Weights of a small GPT-style language model, trained from scratch on English Wikipedia: no biases in attention or MLP.
MLP neurons of a small language model. Each row is named by its layer, matrix (up: input weights; down: output weights) and neuron, and shows model dimensions 32-223. Each number is 500 + 25 x the weight over its row's rms, rounded and kept within 0 to 999. Numbers have three digits each.
After each neuron's rows, "fires before" lists the tokens most often just after its 100 highest values on Wikipedia text that the model never trained on; "fires on" lists the tokens most often at its 100 highest values on Wikipedia text that the model never trained on.

L6.up54:465503498572513492511515443529519495496487526456495495548496483482541466495524472494518516499496546498504532521492533512502485519479482486480525501497477499488523515484505475532481476472473532461485568465454526482481502501503519505476434520505500496528495499521519465459499472481530533487545466484507460482498477535505493519513494468489522527524494469477514496464513539457492514516491486536463482484500479499544496470512516513510516491485534528523508495455507484501511532551481482522536493477493548463463543488527481487516507515510499518492515530521474547511551482494500462529
L6.down54:487473510524510479533484485495509520534507472457491508516504530485491498505519483522540522516506476510520523514502479485533493518467423498520495461483520522493473507491492515497505514489497521509498488490471476525499509521504472487452520509529494425539519487554504481484524453463526507479509496517501487505534510496478533492505496474495500501449516488504479472505517493533511485533507463546468494523508522535551509526491499498514495536533490480444469501508530523509488502488531495492566452498465524532521492522501502444491520536506512490473522533537518552510474517507483530511
fires before: " that", " to", " the", "ed", ",", " he"
fires on: " that", "ed", " said", "ing", "s"

L4.up22:499509518480477523528458447542468485532462488473468489505479507517514468503504526478488554457481483513481504528567501498512493515502465506502443488489465473461528504493527491545524521472525509513475521471481455496505519487536493519494499529473511485468497553502513504503493556509518484538482498506523512455499503491484515493478518504463472457535520509515551469506467509522529481522469468492468493516458531510479501540518485490502488498487552454477494511496529504489528477499545484489504532475516516474485513499478504502517488485455571472477526506508540564538524485480486508510
L4.down22:508496469515504490482538479544529524516470511515514482460496498499508512495511505529509473498495493511438488511502495494529507515522499505521493515509506553485496541497492516456534544546503496527476487537502510526505516522513521547487521534508502494533535505520502561504466474490478476499482494498472450560486464479519504515469503517463448562465538492465483463520469495481467532454488492488494474559491475499475478491537539502496526515469477468489482500514463513487496501524520510527464514487516503491527500493490497478478452475503485529507490461466511514475560494512501488443
fires before: "|", "|---|---|", "\n"
fires on: "\n"

L6.up1115:477482503507500450485514536542485476499526498469510474525451503486504544469500493468495528509474452475477490531498498511501523517484477493467500518534496516511501477470497473458491502509505500511459536513497471503505485469534480507509517442486509495477487505518501468506463464510513495504491549500537520481480470525497477489524531539439525523539499472478463507463491511470511506499506527479498515509514548501504503536527507494490526480505510522481469501522495516492502463476531527457481526473475508537533500511490520548493468500497506471531455489457455476509512540445458501538
L6.down1115:536484515514514503503533520541484534488508490486492510501531470533483519494507543470503535495465489492481465545512512506457530540507467497507489465478489529464458452512480459528498531480528508487500474473498488492535504531508505521455440511500531515520421519502475517466513528477490527477478503497541493502470507523530485466503464520483479489488518517498510532535461516528486473490491532506546481551486454442528535464577508510493524493456466461538481523506511549514456530503462502467543475484467534468512515476488490515498459507488508539523513512478528504465501486495510488485
fires before: " ", "•", "re", "s"
fires on: " ", "-", " P"

L4.up2:492499523482534499515445521481456498483514481483491502511487492491471494521482531543489467485476478544470509515540480503526505494512529478511521518512508539503502505478521520521477496515474461504470488446510523491530471514513484470495505476482514505482483491458535503468524487517502471493478478497521480483523526530513523479546503488536485536475531497531463514494479467526534482483436514483488542493540456498496449537489505464483501546474492514510540500452482498505523516515493544524500490514506484497521532455497492500449435493490496510483467509495490498512508494499492498497
L4.down2:484477449510496507558512517507492495501441471513516465496481557474489555447497519492526497481579498515487522455439527471487463445471492510495527467536496487537455510504449536493539505502521529496488499547526491523504518515521513466491459473489487515565460513516501473490473495485462511513492522525495503471477525470501522497532497453502528510520493513526488485499476501500490505522490474515517494497504485479474513473503480538501524498490521477485530509498520518540501468486459478536490543496461527480499494499511518475480458484575489532522511501478495441495522544495536516505
fires before: "s", " An", "ed", "ing", " |"
fires on: "s", "ic", "pp", "is"

L3.up249:562477470516459499523511524508527478525522481511559461488495450528480490536469510495492515493487485492487497519563486496476491521445538513485519501489498514505500485499484488507484484467542482567466495433485510480493500482514519487485511498534466489532487521472489539490479501522518465509494511507512510476475502543528531512454476517481498517510565481529516513467485484474487530493481515479479484488555534470486488536538513494482485506527469477498536470439472497490478469452511483553482487528477529492497473505496496484512460547464487519500484498453537498503517515496514504473
L3.down249:514510499501532511507522501533518544503470508484494490498501474478500497486513533526495481490487470471482511474464486506504525506513506501475488437491490512534507518502458562480528486480487509526471484533546500501529521477471474509567479543501500508534540488493523513544511506502481503522453470533478489480516515509445534520508485473515482536520523475460487532512504490506443478509509525473503512547546507527490446507462499512500525511467475489504491533467473529512503498502485518492473494521493512515527528513498532464484459533486498501475486475473527482507516538528497495513
fires before: "\n", " The", " He", " In"
fires on: ".", "==="

L3.up731:550475437502479478504467486513496503492455469486537462485466505519521529461507545495487555534512459536535471503504489530475506490498505522495520525469543498468489484505500529446531507487498519511514447534501502504505450505518515499500468437523521509508539487508528499479500535506495494485499497485481511480511482480524499488481495493523532499512483506516491460489494450476492500525469458466450522534466488497518480469527458511537509469475568515489463517514478513487540485485473486495466484522509518480452551504497485443534483482474467499493515528481512500512536518526529477494
L3.down731:527501484456493506509490546540460488524468545477544506479480509534489513539502520477512550514508498516519486476490497496467506514507452523549503522522471480527455498523506548503502506503518458511539527514545503507475535507523509488513525555524555517454508505509539460508503524503503499519482528542539479510456503536473489504474537510480490505487475540486525515505504479480487504503523495485478517500503489467489488466505498446457511539519469489472534468485480471530498480521533496491554490481537475472481540536496511511513488498514497467505518521450494532523537523505443446499
fires before: "\n", "ment", "ctor", " in", "ction"
fires on: "\n", "le", " place", "ach"

L6.up45:512528498484561495491488498536480425497509514491507506488479488540495531474489531478451520533566475510516522508479503507516458520432502489507520465519477455521480537474532505542466487480514502506484464524508500492483515479503472506488462537552521470486499483514510511498499558519478539501496499460492502461537454508477510519549528521506562491495465483523487470466492528482487441512443523482468498481474509502520517476517517498489478531470516461501469512488486475482521541487508516485486522492529481529556499517514472502493482497500505527532512468456468481517508567489504534526
L6.down45:492527531569514480549500498501477505523492496512461504492513519506516522471480527489498515461546499489495509500466519460482484528494500513483504477514530471499505497494497546503499514513483523490535506506503536550490461476510472499503449454539488501503518508538512486529512483513477538473471509514514486462551497463492475501476493490520540467477484475521478493555491554474529515519430491483496508480519545497492480479478492523531488524552485510518548506526543528502563460501507502492507530494507510530469552453507473543482486475513501451520465463495512489488518494533533498493
fires before: "way", "ia", "land", "ine", "ro", "ian"
fires on: "il", "ra", "at", "re"

L6.up560:487507418490449472476471511519501507505522515490458493486501455546464513485529518476477478503504474509523495542506456485492497552455539507527495546471483529477500504484500456517464480551471554519491456480481510456518493528525488511534519500520515492506509506504492513488478483536490490526506534474499507473484534513510499532503532496511523500500532471523512493451477460497523498495528506501527511485581530503519512482518528506459475536491488460482508480486513496472507456464502502512507464550500529464505516539487465523484490481485480472514496503461601546435518489490489505525
L6.down560:488484467487477497552495525530521510522524517454516481494484489506474476518494505525526507516479474480529532521483448497523471466502527516502489522486536476555511518505446544487522482530471495542471512535486474485542535496477487478525523472521450494561463484533519518547495542503535537513481489495494470515495499533475565527512500486528486527525551497482528460477506486489454467507494491490497497563556533488496460511521520514490507462465487486490501488469508524511531507496458485501487485539515498499512520503483493484539489510480531484495491504475497508532536533514500472483
fires before: "\n", " The", " In", " She", " It", " A"
fires on: ".", "\""

L3.up1132:496515506499503507470492525471536475492518527471499469520448497485506512490510450511479497510503494465473529499500447488454522470511512490503500522531520482485505478522525524477514526478478508454473513481495482527487503451534475527482510501472512488528483498488561501505514501503475490500529517518478419517504519452470479498479546527495528507492475486493507504500500487435503458498486550510542507468526484520485565515526500471508475512445494522516501539556499520499531470465499508526542485489479477483487538480507468470497500493525500499476507508514487445482485454459474530561
L3.down1132:438523496500501528511498554504497498471535485552527486527514527492457493487504507470517505470507493490491506472453486517497452481462496531480501525490479539489533510469455514528486518499496507476491543525536525508518504536492523464509487488512477471499528470502514489506456489550511472527495533503509513512486493476451468479481533452516514528552482535516481492470536493511511525513480480491488516514527502425474489534506538460514459474523452448519491502529537523468484478480484489448481510521483537495492455565468507490523551499477517493471538467517488473468472493495504468529
fires before: "===", "|", "==", "-", " |", "===="
fires on: "\n", " Party"

L6.up898:485474482542464470454513463524503491525450510483506481512498515499491486509456499474496510500486524434521460513482514503510463516491470475503479519485518508522493503477511478498457528490480528548561483472442460503475468511510478534527528538539505500515484525510487507530482523508537507457529525507514495500532510498529508488495512515504496504494482469465504441474491478463489494469459474494453531498517452496509480487494495532502521507508478492512480483501461517485480471484491536499492492535498498439514506430538501478522490473497481490491487479505513500537499506470483496484
L6.down898:491490457480473533534494510507497524487521497480521492464509507493541480528521488510522505514479526452458495478510486510530513497512483508525479484458502502485498501519508519520512489448495514524532463459495484501490499452494510549508476510493505467497510522525480478469479475508486477478430455539481458515515533492423507523528521466520435467491500508517514497510481547532489477544526492476469489557524514537473489491492513548526538489485507535472493522453460486494498487536489506491522474512500507508521506525437529455481500537529489477474484473485454510540481499518531505514
fires before: ".", ",", " in", " and", " of", " "
fires on: "s", "ers", " government", "ate", "ment"

L4.up579:503495494488449535470488506480539527462511513500555509496476517514411536524458483512498454507494481491506536539510466516513508498495522498524479534486519570495441483517490469493496450541515532500465531466456481488461483467507514515513515536530508456505554467500507542504518466474504499524531490503463461447526485525494514505545482471503523509525512470508518476505496495504509473463485444500508512433505454461493501511495510510499451497532473487464515482502499474528506437476454471501502458510474510475486484480484484507527505534520486475505450495470522520489519461527532547509
L4.down579:515509533514473493520480504468497518561493499511487505490502482482520485494464520477529511511527497440515504525512460453519489465508533486517519532522500520500537505430497551469501470526494535521452513493541461483529529529479532520514466512493507521525500471526513497516502506481521507487442473505489472514512487471522459539467516524538464515444494497504501461556495532480502485500507493484462456526496543534453472483512545506499541493441473468485459510489480500526502477520485489500546509532510569482552541528519508462461479513517505495506534487477513497502511493514529475502
fires before: "\n", " the", " The", " \""
fires on: ":", ".", "\n", " in", " at"

L4.up570:504485504483450482527544503445508461478522448482484482514488508528506482444513498507478503503506508461549536498522470516504492482519466507500489506497451549514510526516539509534508528454458507511482500470494484512499498502544519478470498482485506491482492485488522485491479488495497435450476508502539489526479464504483504474495498477505533578522515506509507499503531519497461458502508513495431505479506491509471560500544500466504477482487504481506515500505502500463499500482495547505494503526492477457507502484493526520443531499464524472488458545527491511514468489534488480517
L4.down570:485503506464531466497485524508507514491539537481478485495489511476535504552511483493487518491488488505531473490469481477477510523476468451505459497509441480478539487486507477500541511484519521497482475488499486447502473476527495503490432499481485515515458447514478506506501531558517536485441524497487512498518506480467479512541507534518484515483493521456502518485494533539491548530476491517521454491509508464521516508493513499498504519519516510497539504495464477540524496488541454495490470469500486487505488529519508494462505474508512545490493471485509543478546524466485468533
fires before: " |", "ed", "ing", " the", "ance"
fires on: "ur", " Party", " of", "um", " to", "ach"

L6.up281:493478490466521459511532473468485496460441518464520548484534462507485502481513467513513490539472526494517468538493470500517482508542505484532484481495532526438460501486507522522528472476495568516503530502473431476515479537502482516503519485531536538501525524532517485462521524532516486489483512526465512470486488472503479523518533496504539510514525502538474454533495509518500531500483488516517481465513575520484549518509536500506507480516488511500462472524549438543513460507508497505513488511536555500485470456514475532505485499473521504515532479497526476479516507496546497537
L6.down281:535481505495530504518532490461517448516485526482509545490499519561486556517482516489512516495501524540490490529525467481488493468525457493499519536519469486502510497449549508465510487532467521502472467502500501500515532475454522534494470517515537557473517494497495529491506506541519505499497489495474501512525512475502531507518501504515477516519530495455490491524494502454478486484501511534471488477507491489493474510483461497484519470562506551538484531534539499536530444525516471496546476512502517475532448488545455484462498463519567481485520509480545519474507518476484510516
fires before: "\n", "|", "am", "|---|---|", "-"
fires on: "\n", " |", "n", "ra", "-"

L3.up70:485522546496526497483437465528520499477457504518548476514544506537533519521491474520529495509532484464518476523524507485474482496503568506525426523439525524480518521459485469482468479484490483493435534475525488534517491524478495507482471509500502510501498468523487531494496504507506512482504514507470523511484475505519475505480486508517492510491519537509450529452541508495547492463492498511485474477447505491504493460506478514499466476472495519516521500521478511471480445487513528492511483499525446492539481481579496467506434491477481491529526487497501456485505484513499485516
L3.down70:512471452498524559497445494500502511468471522432493479521495525522508530501498479520515484508505526519521489488503480522504487493497482481512454530539483488503515498470483454510506467482533459511495443514491513507481504481506482510517465456477451499497505497475526492512507469498510554493463455484488478513503480477510521512494524484534473525504484473490465497495561502503511507499541492504546553498450496528460483518509525516514511545480492508508432512482506483473500511445519474537490476497513519532518499563444468519505548488486481483502496518489515512503493508497525534482
fires before: "way", "s", "ro", "ing", "ist"
fires on: "il", " Art", "art", "ed", "c"

L4.up888:485516485530497510521560520538433513519488470513472488493480459508478517445544521485475472492465521520548492503530499489465512490499508472550502523464463503490493499493516456518482525541491431536500504509507473481519497527488513502556520486559499515478491482482495464491519499525476429547513480457488541471517521515511506479478490500443493502497520501502538521534478448473498496525511494434495521503515477550486478499520526456534528484508477508514462490501541543482511480537473522499516469518453507499523501481505499443511516496526495501523485473472510494511501509481509540471
L4.down888:514477444538503522496499515545518506531535496486521509481492542493502460503469509502503538499501499475492500514488471486501486490534485476488478509465499502478536471483534505529494503493453466497527514513478500495492491474563486530520534532505516551527523493469504504492511482437479537489520540488473496525531506552497474549547504559498478466522491521493511456453520518498556480501505492529499488493445530530509486489508484473505536490511510473502515519507512547479494539491469466502534483499502504503561515484481498505463458475454494507496449517481510513478505458507460512505
fires before: "\n", ":", "hy"
fires on: "===", "==", "es", "op", "s"

L3.up1262:431498505520446429491466522512517516493552535505527491487534475497551523502472502519503497533546529484533507475490516490468509528473531535466538479509525520488541504499496481484463546521493540519506517477543490544449483546455484463525490479501489508496471525552500506484547503521532499453467516499543523532549512485517510474503532458512521542485523485488505460475517473514497533502480497510514479460494510497505495507550481510479529519497503493491510510561498503553503479475497519506522545510499506537493499522504486516496465549498547456515495455534506506497504500503480523518
L3.down1262:516466507512519469527509523481494549469443492474529514494492491573511497512468524475470513486490500515521454460453485488515467492484524491544496509480511486518482550485441537513521472458531495471468496545486490491514490491509501469437489489497503521494486502468479494519499436475459518481540503470458481487455482504473505531467500510471497510497508469463462495521526524522510508494517520493517508491492495514533486530493520440483484504460508483513481464466497534471512504456501482538505522490520493503471501496544526528478521512477536496465476467525477485527504495525523470517
fires before: "way", "ro", "ch", " ", "m"
fires on: "il", "hi", "in", "h", "y"

L6.up224:438514550519495524479450539528478520502544525456484489506540545515494484465461498505484477481525514526524536496490442470523474531475510488486478520466512511547491527447489481496520470469530519507487487479455537545474489550547482488505482468477536545499532507486509529482530515495462475462497541493509499499466467531524494495513527473504524505514469493481526485478503452505520510501485526469495496518506506504489491486524468518512529472482467479478494498534458502496471507479544487567435467519505500529550498519504473502460491508495495492503510515479483514507484486482522464440
L6.down224:502494490530494500520501489471517507499483516455479492517433488515504476514475497464520463513474463492514476503516496495441493490466445526526475475530463536478450529467453511521540496478518506454498516538473503495513476504517481486503454466509464496483478470495529498483528460498510516481491493524533464484499517463538503499472512478484503518548415503466455506482494551483492525493513473517530491509530556505530509482526516484491497505502500467488520478494534469528516464522483507513503538490502495492500538501498521488475457499515474519492490475517502472492514519497514511512
fires before: "way", "ed", "ro", "er", "ing"
fires on: "il", "s", "el", "am"

L3.up935:523481497491511534504520512483460517520556487452546481507462487467537518505480489467538482455504481463531511507539439471498525485515499532495500492478499497517526440477466505515483513522497520471506502450468510463490506522528508461490498466514488525467505473464473494497504525528493510534515491467487486478461554492460455531520496490504493545520472533481508507540510505475505522561509489471562504501516457538512542518549435505515482539531510488545495466482503516485505494505542540498457485529546448481478508522490483531501498465500506501527478485503502494511468522480529500545
L3.down935:538466530511475551506465478457504477497452532507495457511487470504483491470480532501494546527461485500518488472549483538488537488513485522504528496524485485533517473534518486507484517470477534531488531534486506528488495492504549512506525506511491481508502507481515497538493508499522480503500497471453525517523478534478522495531486534518515493439510460511479513501492487504504497503461521504497516515509488539521467554517523535538520464513475491461495555483445514494464538476474494503477526528512518501467487496461511492523537509506512503472453467521498493486512510500467544508
fires before: "\n", ".", " M", " A", " F"
fires on: "-", "==", "5", "4", "O", " O"

L3.up527:508515491522488468495552518470489505498470549474505522539511497487508476525518500558481450470522466471516478515530512537505490447492520510526514519479496477515509471495566518518508507465514534479488505490502500506490460502453477468508525508497488465508512533553537514463499469488463450535512526529489458473486489521500498502520524518513483490457509508522508462458528482553490477498474501484482490523515513483497494466522463479560468485488428469467514530533523495467509463479491456505516472486472493546522472511516508500523464544501513489498551465469479473464479498441483505520
L3.down527:523478488496510487507491494476487500503518457457523492511474472514531502500513488519518459537478445505467471473452531545463500465497514497491489474466512485490458519471450525472538507527499469515538504533522489503516503516526490493475487476512545512506494518525490515466481527496499526513469482514495467476492485474471492488518539502496454465460505472509517494549503519495485491493503528495471470529497516481526463475499477486426451490485496511512491487500435506498499532565550471491568492473530560497503499499538470493479521494493542494482524516444537500483474466459486500499
fires before: "|", "-", "The", "S", "L", "C"
fires on: "\n"

L6.up927:479485535491496538505503481498446470510483500458459518500501481512485479491512469495493516472472502486522477460521488520567512502520510523506500481508486489467500492543547482501515498469489510515484514509517481523539505485532556449458508486480510478510536485537499518509480533464465503488510484470483501479476532495508500533503487541483517549541512510478510490483491531499476503482505464508511489491489518507490519500477526514491496461473483503503514490535527474491555500511516501472533473450533523461454479490498511529540489504525473501561523517511507527486457513494506481505
L6.down927:494526531457503467481534487500471470506493549505422489494508508503487552508495459468503484508535513495470494498506556511492533542488502517481463517515541556463509512473516530542549458550494533513503506479512481508472452508452471517521497501502464513499497500468494493527494482462490488503483495538461511500510500513538464498514459517484453503494496514489516475529427549485534463485488514504456482498540443501535506502478535504522519484538479536498461500528462521500503530505522496500510488529518556495478513522473493465512486487479479455537499484478456523500537465474498536512
fires before: "---|---|---|---|", "\n", "-", "|---|---|", " "
fires on: "|", "---|---|---|---|", " in", "|---|---|", "-"

L3.up526:467514455508516493506452463500545488485459506510466540517517492497507491490520488489492517505482491481513495559529492481558459514512542486537557528505501481509543477447467472486493471465501485537507488489477476472497458490501515511523475499495512510572490508491547508507482529525530438497514533488526501469521454499528473525480514505534528511448540469479475492521488497507508509505475522446498436486514526558516506546495493502453502495458526533469472501468509485492498465481502494535538482484455534475476492484540458501520465543518526523486481509468534518501539498493518477479
L3.down526:479539532489474493516479498562486497506549482511474499500497516510468503523496503495492529519513491526523503498493482466514498505506471505505524488523523563511510526544483489438504507482491527516477516504522532515507518507502506516542523538474502538481485520466500487559507494498541511540479523459498477472485506511519525505474477518528508565503484513484483490483498432494521472535524499462533439519523504508449477528516517501551467529462479453524524529519479501502549500506462501467503472503501506461526535512542491483477483496468510477526479501487560504470534541488529535487
fires before: "\n", " The"
fires on: "\n", " On", " Th", "|", "\""

L6.up1033:504511462499556536491522503491457519500485492516514495481480527538477483513487517498487493511491523512530542488453504495491489487487526451501481534501533496449531515519498473554490520517524478509509511436460500487502481560490497482526484513510493478478516522483479483502501487508494516523519483483497478481526561492488503540506466492518491562473514504494492511485554488480496512486552477527533480517528459512472486507550497497545521507509490533536478460484482560478465481533508472535507514490528486493518510453492525521525494539516489494593516465536515511499513508482504535492
L6.down1033:439500507480496494521491507498541517440503504510501506478537512482516546508483431475487487510500488472507541507540507514516542486512524554478463466497493494522472493488491517490484504485475480519498492538525494476466551478517495526523502574473466502557527460523521449482522526494526525468480515511507480521496524508546450517501491512500452476508524512480522510475481499518508508538488538474481525531521490504520467525466506483492525489467552514493487497479507508509537514444512491488471493523527496498510509536532531542499501492490511460487483474457514506489497512507489471547
fires before: ".", ",", " and", " in", " ", " of"
fires on: "s", "ing", "ation", "ment", " and"

L4.up234:526489549475497477520499518494492495475509544528466534465492501456473488494512485478508510500488466518524497533498495469479459555523502508482485478476527487523493515512494473466444503447480483509496504460517548512506545503496491490509531505473523520540494504479488503499476461524507505492528428517500490477511483485496488477475487477470467515478559509501511529510488512466480516469554509492523461521520504469522504485522461424551468517486491522514478480492565466489511513507524530468486469491483520482530533539496498517527502506485492466501469483459508507459473509528503463529
L4.down234:442502479524502509495484514541489510491543489487516517489504491508480479494482495500489478479486515483466487523528474497475439478498513501518486487443474523499430466509490467486519515513499514504537438486545504521505535529512514504522469528485483481455509453509518510488505514524504452495518508547517472473446499483498516498511510455533529503493508486528481513483530537506510470542510503511495549482536451478509554494489522492510540502491515472478488475510490539515490522516478460494487479504509491489516520494509481541514504485474487533512557509538509533499514510464507432482
fires before: "ment", "es", "ed", "s", "l", "al"
fires on: "ri", "na", "in", "che", "ab", "c"

L4.up660:509465526440531477478471520471508465472495525478480529507528470476449527510505432468500536514510471477529507501477481504444461476538480478515490526513478514499466470481502516517497511515505538530482517494499467481498566465500502491489507478524473524475536454505478452507518503502486474459497547487541478466542494489513504502487511519520473468499490481480525449484511524500496478519482469532504536528460534479460495497516527502489457499490475487450462523507510445508554486492520513520568500492486519479533470480481490532498475489484530501521530506514486524497529469483509493528
L4.down660:506505495480492495499521482503528508532530552512494530517519503497508498534521499525475465510500477515492513510504485559477472464503480479509483437471503520502501507497480560503476523519541431506479495530500515462475507504526510475494514498503540483444481466577495536515540536462524495503465466514522499503513493477464503474470457490518501500552474487529506468510498502511467498522462545484516510490438513487477465523482517529487481490511458514483494454484500507522509468461501533497507524488498540472499489478517534490444488493494494489489460524476503549491504472492496511471
fires before: "-", "===", "\n", "|", "The"
fires on: "\n"

L6.up531:522478484462492481496509508514489483538510480493499517533506511464502552497505516501509501488513515511479475474543532509529483513503553457528511471441519523495496535474463514518505534499500528555528514484528515524514473498542539495490497470487505485496504487460474493497513520502518445459497506509437507421474481510540521513503515514518488544474531515530465464491545538523508501485488518511492488514460527564455530524548522485474478545501502527463492492494484507501511544520502491502543515444508534483519459473491497559499524507499509494544515508493541512510490504484514501484
L6.down531:457490501548566437515504541496492511467461481516481500530539491500495491520490521478502460474502503540538480506464487458482500461486550503473519503523516500522469501502494500464523524508531525500504472524538509485491478504513501526499505519544536493473479487500508481464544470532495454502502497510530481542494562479500436502523498509527505513475482543457492478483504514467502506477560480522481531476507481504531501486522479459514521458494543531475466488526474497491510494522537493479496488512514464503475530492522471526479492510511549516494572507502484475487562529492478500511
fires before: " |", "|", "\n", "s", "|---|---|", "Note"
fires on: " ", "\n", " |", "Note"

L4.up763:516506572505521529506543534475506504481503508513513435505473509504494515492515534515510504513509487487500506461529496554465521516487501447529480537522492471465478524524550503511538524537492499526523526474481492516496507489476556493475475497512487488508538444496557547502486538555515442516506511504492526492478574505478481488519498514459510490487525542495488491508484473513534553526493513547501456447468496473525471490516513522474494504487533523550489474530530490519461468501523497447452484492520492476510461489563515500479514523494495474501522466525463480486524486475541477543
L4.down763:462491542517485502506480515493497513515491499503534465481535516478524439484554480493548478506465546483492483481542507480466503511544488500533474492507486487501489554502494488485484536521479508483510497526514504491481491534511521444534470489537505469526427555538489487479466523468516513523462476483496482470498501503454504510476482465538526568506510522498512516488516497519502526510508440456488486481518489500484524517504486507501493484470511533523479541538494489526499470487499485507478501482483467497502555438535514501499519480508515502510501530491476521501494527495526464472
fires before: "s", "ed", "ion", "c", "ual", "ure"
fires on: "s", "mit", "y", "is", "il"

L4.up223:469518522517483573511496495505477507485473490540441559493478473475483502463503495510494504489517490513499475479526492508507476510517544484483474517515517520567481517489490501461491501486509495472534493521492493489556487548490553521532528539512515483492531479445483548499463497539502483486494535501513523473477511486522473522503479477505475528506498515500520499509508532491504474502530482488502522494535503455488552463482517504525500516505493475539521449502543480474529496529514471486462500480474535468531487526462499486504495448516440517473541496516510519514494544477511485534
L4.down223:529480485478533533501490486534497515501523504498524530476498477476534514570515474452458510526465476524523539477496505531460487541515489478509493485483525492506488501525474529486503520528513549472505485510517464526493473466482494462447457487491463474558492471516493491472533463488506474465534494514507483507490513495481487504495491524528502486496473527506484516523517527489534486512470502503528517516456488509461501484508476477520478485487524495533512451492489468509526481478508488518535478524519479535486503527454517512484496498518534505458501482497538511523520496498503468496
fires before: "ment", "ra", "r", "ous", "ed"
fires on: "t", "na", "s", "c", "ist", "n"

L6.up477:512467506564492450510488495527486496493511505491491458478492489515503516520512501463502500473500486459530508485547480486514508527518501499481535503477491504495491480472512499473528513483512481499483549484472555480500484524545501503493534530525489504512455477524502523469535521515539478522491494504513437535442494562500499513556498529488483486505491498550467489510512519523496459499497524498536514524536497509532465480510485471492463517512500478486537542496495470513477481472517445514538541544516524489514540508499494540490517549482484494541489521474471512482536523524481476521
L6.down477:459495496523500481482513492518478555521510530505471508478508521508465538423518480489510489485507473526503482555456498498493532495478497506431535529526487505504496502481527492497486517563463493476486515502520497494486484505477505489495502519463520507505522482494529527492482528485467550516524499503511513450510501484482490510460488494508501519507535529473510554530499508520501519535543523534518491472435509514521482498476480508494538492478485479507490478520491504518497508469496535479529465508522499513466526518488481491523430507481451512506498552471496471534524485499499548531
fires before: "s", "t", "re", "ve", "d"
fires on: "'", " ", " E", " a"

L4.up851:465508481485484540505503481515491523535468501473437495540472495486462498508486470503505487481505499493424497504520523422508461496539530507507532486525547453496489533506480514489437514495483516519497478512493497472476472495523524564469485455518489502533498451498505514488495512509494485489490525496470427482500470492545502466473524524502484520483516506494490542540492526518478487530466483505548459455484497526474501489452494508463502486450462547469500547476532471518518535497512495513517524466476532492530514462514481508475505539488472538516518503509499530485499513484524486506
L4.down851:496447558550454488488462478502490486545509540547514520486451466512501525481433489532558469537506508500562504493521513494548524534491491520505517514472497515535519498484519485479514470478505482471476501531481519466523469524502540517487460509452474488506503511527531485489536490504505495498480479478494524481520516478478476438506462462548512459519484477487494501508492535532508519506545484521446498517509455455463471457533512514469511502525503496487522476560500504524482489507481486492498534507481523514526457530473516496488548510493523486486441505499487518513479520501521499476
fires before: " to", " the", " that", " in", " as", " on"
fires on: "s", "ed", "d", " left", "ing"